{"num_hidden_layers": 8, "hidden_size": 704, "num_attention_heads": 8, "num_key_value_heads": 8, "head_dim": 64, "intermediate_size": 1216, "vocab_size": 32768, "hidden_act": "swiglu", "norm": "rmsnorm", "norm_place": "pre", "norm_eps": 1e-05, "positions": "rope", "rope_theta": 4510.0, "rope_fraction": 1.0, "qk_norm": false, "attn_scale": 0.125, "bias": "none", "tie_word_embeddings": false, "parallel_block": false, "init": "normal", "init_std_qkv": 0.0158, "init_std_o": 0.0, "init_std_up": 0.0158, "init_std_down": 0.0, "optimizer": "adamw", "learning_rate": 0.000602, "lr_mult_o": 0.886, "lr_mult_up": 0.657, "beta1": 0.95, "beta2": 0.98, "lr_head": 0.0076, "max_grad_norm": 1.0, "warmup_steps": 371, "schedule": "wsd", "decay_fraction": 0.73, "decay_shape": "exp", "final_lr_fraction": 0.1, "batch_tokens": 262144, "max_seq_len": 1024, "doc_mask": false, "train_tokens": 1034000000, "max_steps": 3945, "dataset": "wikipedia_en"}
MLP neurons of a small language model. Each row is named by its layer, matrix (gate and up: input weights) and neuron, and shows model dimensions 128-383. Each number is 128 + 32 x the weight over its row's rms, rounded and kept within 0 to 255. Numbers have three digits each. A neuron's up and down rows have the sign that makes its largest values positive.
After each neuron's rows, "fires after" lists the tokens most often just before its 100 highest values on Wikipedia text that the model never trained on.

L5.gate1138:152161096105113163188130119186111156090157126137116103090121160111197105102125149142152147153069130153144134129171052148123089114133131164185093143089101116120167173136152142139091137142102180137135096091094156093118147137085125110152143055138103134044077170189041144084118124109133187137107106127136157102123137112060158087163182131098106115112188116131082127137048171085096106115154149158130169100146138153152171189083109085153155108121144103147118144182160165158141158146170162120126092089138078122120074079145182177174103135141113104124167187171092138148173114174095089085084103112206111162163097122095181069072131153114194113137166101172090148115138091193149171143088101158153138177166132139179098155126109177106117163151080105174145122143109085087116105120171138
L5.up1138:175148150146117157146129152114097188110121132148135144120107121088172118147115183176131153183100097144170111144104146093095152114126129146106145138104120100140125096096144162075084130104120103115065099122142136121134132127108069142188148087121199090184141129126116118091155182132109111141148139094107179149123135157166117150139158197199098067163190108108171110131134100097152102150098116122128098124151109150138149211169174098117178072164190108141192148178166109231059097136141159113169165091164147117175084200146113149152065135163150098144156095186098148107136130072154157105112140155165099161114055094158192127101077113151137132173096139146157137036108139089134090107095143090120209113097098215162108082115146085085153148136113173097126122112169080146104159141124107
fires after: " a", "-", " an", " most"

L5.gate677:130134169176079089191147142101100125130136090122151188162078115081099145083173098141097158128115130098151153155125122182121152121178163169058119057145129068163118140085129100125143089138163133151157159203058097169140161126150086058170123111188078134134179160082133119189099171136111180130049132110088146129164074191089134174172117104127145147078093092107096160112166128110097128124150200104135101178141129161154102110188048065145122128127097130182124153126115178135123154129173140106117105126122140136109167142137207105142132106206153105147155158148079152131161110081141133106175120150106176093098153143162147104140120132135095201142167152075133117098145132168136131078088150183057129141173171142141151177170152162078124124141135168092096119098122111111133086163203136
L5.up677:135105110088141118157165156098111027137119107122098204118130111077137146133137163177153122129182165150075129187116154160159123136089141111168136144192131121114199136177096166103116099169127121114182131159172128196100110130150111135108132085139126169071127141199137143098118164128130142145162139106165142092145156152114092154142156109162124112148127133094153160176140115107172124111139168164124103137148147166120136131098137150112172119098166125161088128159074136111182132154171110181176120129143097140139127112141090136109143124119131137138095144130106116128164105147091092113116102136166172122193133153139140154101149098087109129125181133148133098128104100077133118129043113093057157096146096158122103119119121096112130120169172038131102145121128108146127201129112101
fires after: ",", " 0", " May", " in", " March", " December"

L5.gate1085:150139091086076163115168153102130181133175115117116159106175111059125155096171107189118143135088099069112154078099130183109068097143123096164092144119109110108107156131142143170094134169144164161148101082143158162105121135080126109144194101130188167161105137135134097188175122112163160120063141111129114126115197143062119099122142153091147110131136104140032136124119092189106150124104114065059124122160098166091154152134172109112162122107163165099116150164141169140141139112124149138166123126126193178137125092126125155098084143122085124149147087140050182059132111190117120119147116142143079094142144168084086089098150124095151128129109139170116130091110138161124091109118177161065128140144161181072148188165134102089152100146082109170146152148099109156132083111080096
L5.up1085:135186162085087114135140074182138150116088128075103078156139063116177119156134156101153111091138190173112122122141141122120118133127127155101157099146151108121093136125166140087121115138131117116131086156130147127113135097127132075106176165114080108151111096167082115151126075101153092175131137135112136109106149088118188131145131090174171108169056127105069141092203137120093150148211179127192135134080094137126144099165153158154168120079087119070097128126100143118128170112165149192119052101076113112153106136204135122082139134156088129125189090166127134139137158111150134127121050194123121150136177093102170096116093082119116108117130098078143072142092054115133127102201112116123158200160124147106181097137083158151102131170120104119057098125113176146115177122083121
fires after: " of", " in", ",", " February", " May"

L5.gate565:096109198124142153166173145179112175139119059099194168098089128088134145141160129142114122154123170153151134124141153105161146095103164119093105118147158136121187122157133188156169162161110142011152099182162134119111127102151163169168079117095105111128146159156132159105092096131143068140106148120112104126121144063155130093141087155119096133106105103080116163105135115087217122104119123163078153105088146091129099125123133156074111070117158128154129196099146093150162101062091142123095114108139195147130132138141151109097169109121082114117170108103084137093139097072135148078129159145164118130146076095123156139148146087131140134144110141094093101102120154118108192122118100171120099134156141107173135159129134141166065093159075108162165162159154143091118169137126140
L5.up565:138144134116190132140102120143154194122142125122124163157131150103156168106168107138141165074133088151135097121087142113105169080126077143157128227099101195146107153124106172166138091099122174103072104126138169134136130111109094151084037198149153123129128075178113124060123133036158119133109155173136114136138120147143149156069114218152110127108164125109079111145143098129119116135110120168152106139145189113139125074110121121081115165168131117110125129123121136172084149135194146142136095127062147139145089157111136158139222141130156053147113174185148089099160156119035157145124139109115111117183114138138146137132097174115106173100142080142179167091147109118127111132097135121075163100086091186116121105148138094116110118107136105177141092149176149154094140068180133
fires after: " \"", "-", " a", " to"

L5.gate243:142116084118146123087130147097123129153091145139096126164125057182185111079132149143088153151175135159108176094178165163112122219160124078105115076086100132113107132110105122151055161167140104154173158161159053174129148090154131126132110185076115161130203090143071135080109155157158138151127134156141173125117105078143077096114156132112134127106088096107104048115116162182118151113117114093114168089085136197078084149214165113148075128131130086166180151115094134178138138110107125118157084123136162075104143127123124138095111114076104096161170067045143128144127123171081173162134177173129115134102088092096174141142068122130108155148120166165131117131116083108106104130098144090138114131190141168093144114130159158083188155109174148105102119129178121138154135082063061
L5.up243:158100149132102131154128129138113107152085144109116114103100134160162166140167156129095104141123099132134135120152112117125055103152168114109180089178178129143086122131138163090127131153123146085079154158130111142114091164118091158086120192159182142154154198122143053075083132104089067083190119083090161121122196152179111142138138146140117084151146098132100111118097128139180122122184096126106084104128137084091154061079167165125130100169146162148169097152185094067088233166138130149168124066142138120140106147123096102161202145072175195118104153115178150121117185120145094139117111096092159097175114102146115089151125071080118131130133124133117094057125074081110180147119161167119154147152074138143111116102114129155190106136099135111075104136183167172116094121118112
fires after: ",", " of", "="

L5.gate262:190039125157182120146116194122117181094090117159101179135074070097161131101113174129123100112113124143093083129136171099174112151119113109146118139165098159087172103103111091133091121126147094171158134197097187119095145097195114101189072129170151124132089132109077097114097115217172181112138154081117102155122116109124116140163135109132129129126140103105153153045125221141024088162061137107134184124078125128116138108108158157139208146130045090103100107127079160106102128068125129118150112154100115148093142148121145154124127141153125134147221126123174051135115116126080141153123119126108146105124119114093119125170171117141165173165125100102154132121104121151118093086178184137154118149177144179050131141122107091097167137146091154093128132132127114098179164126113124
L5.up262:167045179096149088115130143160163095189149150101111147214099091085214153154146178121127038129144151097132200181142092108192120144158145110100116107111144116154192133142097101099066110130222124112136147171204130142084088109134114130141123185123135158165119136105092158113123108134102076136116124121110136126194150141129096091128131131172068155145138134039161129107119126163151153165105071097125153136138078170117200118113124166087143126048076105115172140193137113142167128077091092138146153115138109084108147184092151118149169134123157115187178054110118142124098130148139167066095150121131105157085078082076097137130096155134162196183106146178073155145139122134112114151045136098119187123135187103193185135124122118159126115164162166128114131167119092193144176094079148
fires after: ".", ",", " and", " The", " the", "'s"

L5.gate883:129134099156174154156092136107140164109013140148175117166138128174098132107094183141125148177106131103123141161139073178153128142086199085137062160070148160126145165122182164100105115098153135110060142150107144080118105110131144155145148132133221105053166140106142159112109112057079147085137177113147148143114125096144165091157133141174103138132145103100149124117129199113120113116140109143091114141110107121144156131082208179177096176101133155137159158107143150174100116139129124078142138110137148106133100124158151150132147136079128110076135128132042156082144076184077155079137163140161116144095063118100131115184132109135115208141121139121150144137169182119141133118182100099189127116082097167053161096151147199124128136086138124202143118145163166126080143098141069
L5.up883:154132181145131177071115120119095081096134112090118160082111155118105114095154145164156169090119083115162120170101100142115100106138128112159121166134121193074142086084168112165158123066132166174132102105119118097155129154134145139161103142125133078091093149124187132123142094110115120139105115163148110151144097065167132147155140166097145095115069162116109141130137079103138137152180085120126174122137124139180137154170184120165065118154168221190191125160168146115119110183148134098097144062202158120149130096153112121153137157124135089107122167114069109103068094085079157143119116213111075082115099112133145106132111099193130140127204125099180106154160156145117141168157143138156143148081126114039098128135099193138157142095086109137126149172083116171079160068140068
fires after: " the", " The", "A", "-", " a"

L5.gate338:171176116123181139134163159161148140132103123097144142072077099148120133098084146102112105106117155126122140080137097156156136128122167081146129129106051154115099083185120117137090171086131153168144135170083087131080075117166100141155150179150111126107165120129117138096168050123123150165121184175160206147150133146052164134114137150144114116168099121097209068139104155197094155161104120180116141155100109165072108148119161148124180104173139083163164099145135103135138125116137142117147073079145120122133132166115097181093155141158099099138165111113187118120096156119107185085100143175153082100183110087063133115128126164079102152115121123148129156160132131129138157131107146133161120159112108147101127137105172093147153113156133108127137145175128160136086177064114079
L5.up338:174097158135112145127100160148153128130126087101111095094126086169139127066071108144128140159137133114111136086119115169213079171144128122119087088095096154105132116115108095110128098154150133150113102138074079121192127067163113143111109123162137148118162141124127144120147132125060106126143148107147144104133146132142096048061192121129152122157103071105154098203118130089118131120125106143082151156120185156081200142134211151133120079076123116127156140116139067113075195053120137090169081070093086153135147100147119136126149092180168104136120101143130142129095138112086126138179137184083110104120170096130106141143106088101075144143174156168097176125144113146144094149136136152122174054138129191123061125143120187123145109123121160105127134099131131111116105122119084
fires after: " the", " United", "The", " The"

L5.gate752:078154102142113162174082140131152115117080133088172120175171145086173134150133107153115083155134105116105157105088193163139083056066136142110080166196111146147098172140133160122053141144142115149109117159155097145088129099136081132061203053096111123171127088062107093151111187131036127136122137115176180160058131095057143130135116174214094151073158089067137136114095099148147127129128129135083102127108124096165125175150161174094182101123120132157157095117128179134133121116152156129170150157168188138155064161136113085119083139175161088150110104128114127111147164079155113086108151181131118112109115140109154123106071175129089099123086137157086125155121182166135108133137135145136186122124172109171116203131165131093063168099128119107113129135170153154152135192169126
L5.up752:135100129144116139157107144180093159094156161068139126143122174133171100104119173072109097158130170092179158131077111121160139155089135141158131117126141142144101096184120092135094080153132136121104145114175151121100120134142081121167104072124174130169070171069123120177132183138134107148107159099127149152135112104053135105139173164122137091172095138088089060107091174096121128135115086127105134114145059141157187139068182108106101086118092145099145120121140139117154080157137137096138135074118062077093084194144146037103145145087082146140065160093146067078150106121103219123127157137170160103113111108164174173131127158156146081049117149122087134162173130127107140148123180133125111160228162148055141138084168074149159158137116104181128156161157144133151177115176070
fires after: " U", " A", "A", " The", " D", " of"

L5.gate997:150179124163152139150133098131125067186126095094100202107151115143120140141113133139138135164095142123111172173127099178083115124184077192138078081098144111102108137121146087091121066163123116144092098096143174131157149101095164077115122152108136137095135075176102136102106155120051137134114127126200182107161084026108146128185145110249083097108187180119107129192064117103182071133148111123057165109066124129164110116112178108131099161108215104120166160107127094184145147125149145139167146129137125115125155085124123070100101145142099048126168138184112082156104103143148145139165146105220126151120095126131133191103139186087122100112113087116141140131156091080200069088112146115109131139161139159132136157124129079143165105125117102156198126108107114180142149144155119
L5.up997:106132182126150131149100157118128128136114099185141147152151132108149126152201091173120107108114084135159108111193157087111125092081177120128093164125126139138176105143086131131104111159110099139145072146064136099089092118151156170111152174135165148081164124123165097089121112098135142112208166147136149113090219123159126147104087102087104143077115214146186108129175122088153128137138106108146118130142109174062075192125098149068172103138100120121149163109139103141100146160185176105155084131130174097137128163174146118139114108063134142094091107146151164155126091056168132102173077172125164164094068102111142097143123107147108158149166166125092079069143083084096138106124067200106126143112152140129162136060132116138124155130178152115114149106165157119170126153052154
fires after: "–", "-", " the"

L5.gate1199:109190135107065124193169100140107141113134153137138181127180121139118154141115037115134107100175126143175133063137127097089121213077061159117167108078165101160148151150122103188125126135100189105166112160126130125092131137147115134095140094129148157154139165132066170124126216133113089183148113143098059107094070082085124169119092157086120151118080153172158142121081143132133120115131173176125158078165121117114104104187090124126074169145163154078141095122088061142120100110125160170081173142128121107059172132093127094139134151144177098151091174165139154144085133089142160097201128061133175127089139149103139168148142092084125142144143149147129090121140126147129098118128173139145187102131110098110140175093090102092112157104168097100036068089124130198098127156136137
L5.up1199:120109141057155123126107154129146136088120063142075123122125095107120129142158113098127126059108117078133210099118162120122154214144101120176113159142128160122106141121177142105128111157102125136102120162140081131104137104165116144127084161146140143156086153141086133123094135120109133076160188139121148150126097083153105143103155110177147110170119082186126140139098103134147087153153123104140159133161205132089159054146173107071135167142198167065061069156102091154136105152112120164118132101129110169170144112140144183111109225123131110078134139114071196100158087156108135088173158167154142143133134118114111105197126133109075130123114189090150102091169144070132077107099134067131138148093180132156144127120127128128201124144130130115119063111147089183160178069102143
fires after: ",", "born", " December"

L5.gate873:180153128167149171167164160072124118103062189069125073096091093171156175091139104105119180141144127196182148097147111099147120109142153109156146042103077120145146118100138115150132110072184113153170101144136096154135140148093152145153138126133185118005164033130109158103120143117162156162148157111143109106124147107162158075141164093134050079180163103159164064108099144101171110079132084146092145083107119119146099100122089112130137145132081142138164128143099099087138113100115126130074116106124111138179142179121158196153159104139165146135152127133167119122153158107101183071140118188112151137116111084149132115150197171113152111097107123148080093139163199066073171135171155160115095152090068116113225170111110053162196138112089157067074102140169144153087170087120148
L5.up873:108132116106120101123119166122154119110126155086138135098128141124103131142143123130152152073125165084086140119164027121113177193133124119048130140183157118139157184144114143117115149174196103164104120104087115147199160115110184110107184102137128143137131068124118137112101174137119127120144117118100159120113116105081118176172119025192108117128168047093131190160163068116185095096173139046097172120097104127151150151137134106141116115088142079172059157169129142135121174097213114135120127110104169118160116194144198129112109144129146093191146109134175106153193129122107159123126081183155100146082148127208176150163101105107057118147149136065129112141139099149143137155097168088080141127111111151125176180150108115114126179124148173090112079169132133156116118103157143
fires after: ",", " the", " was", " film"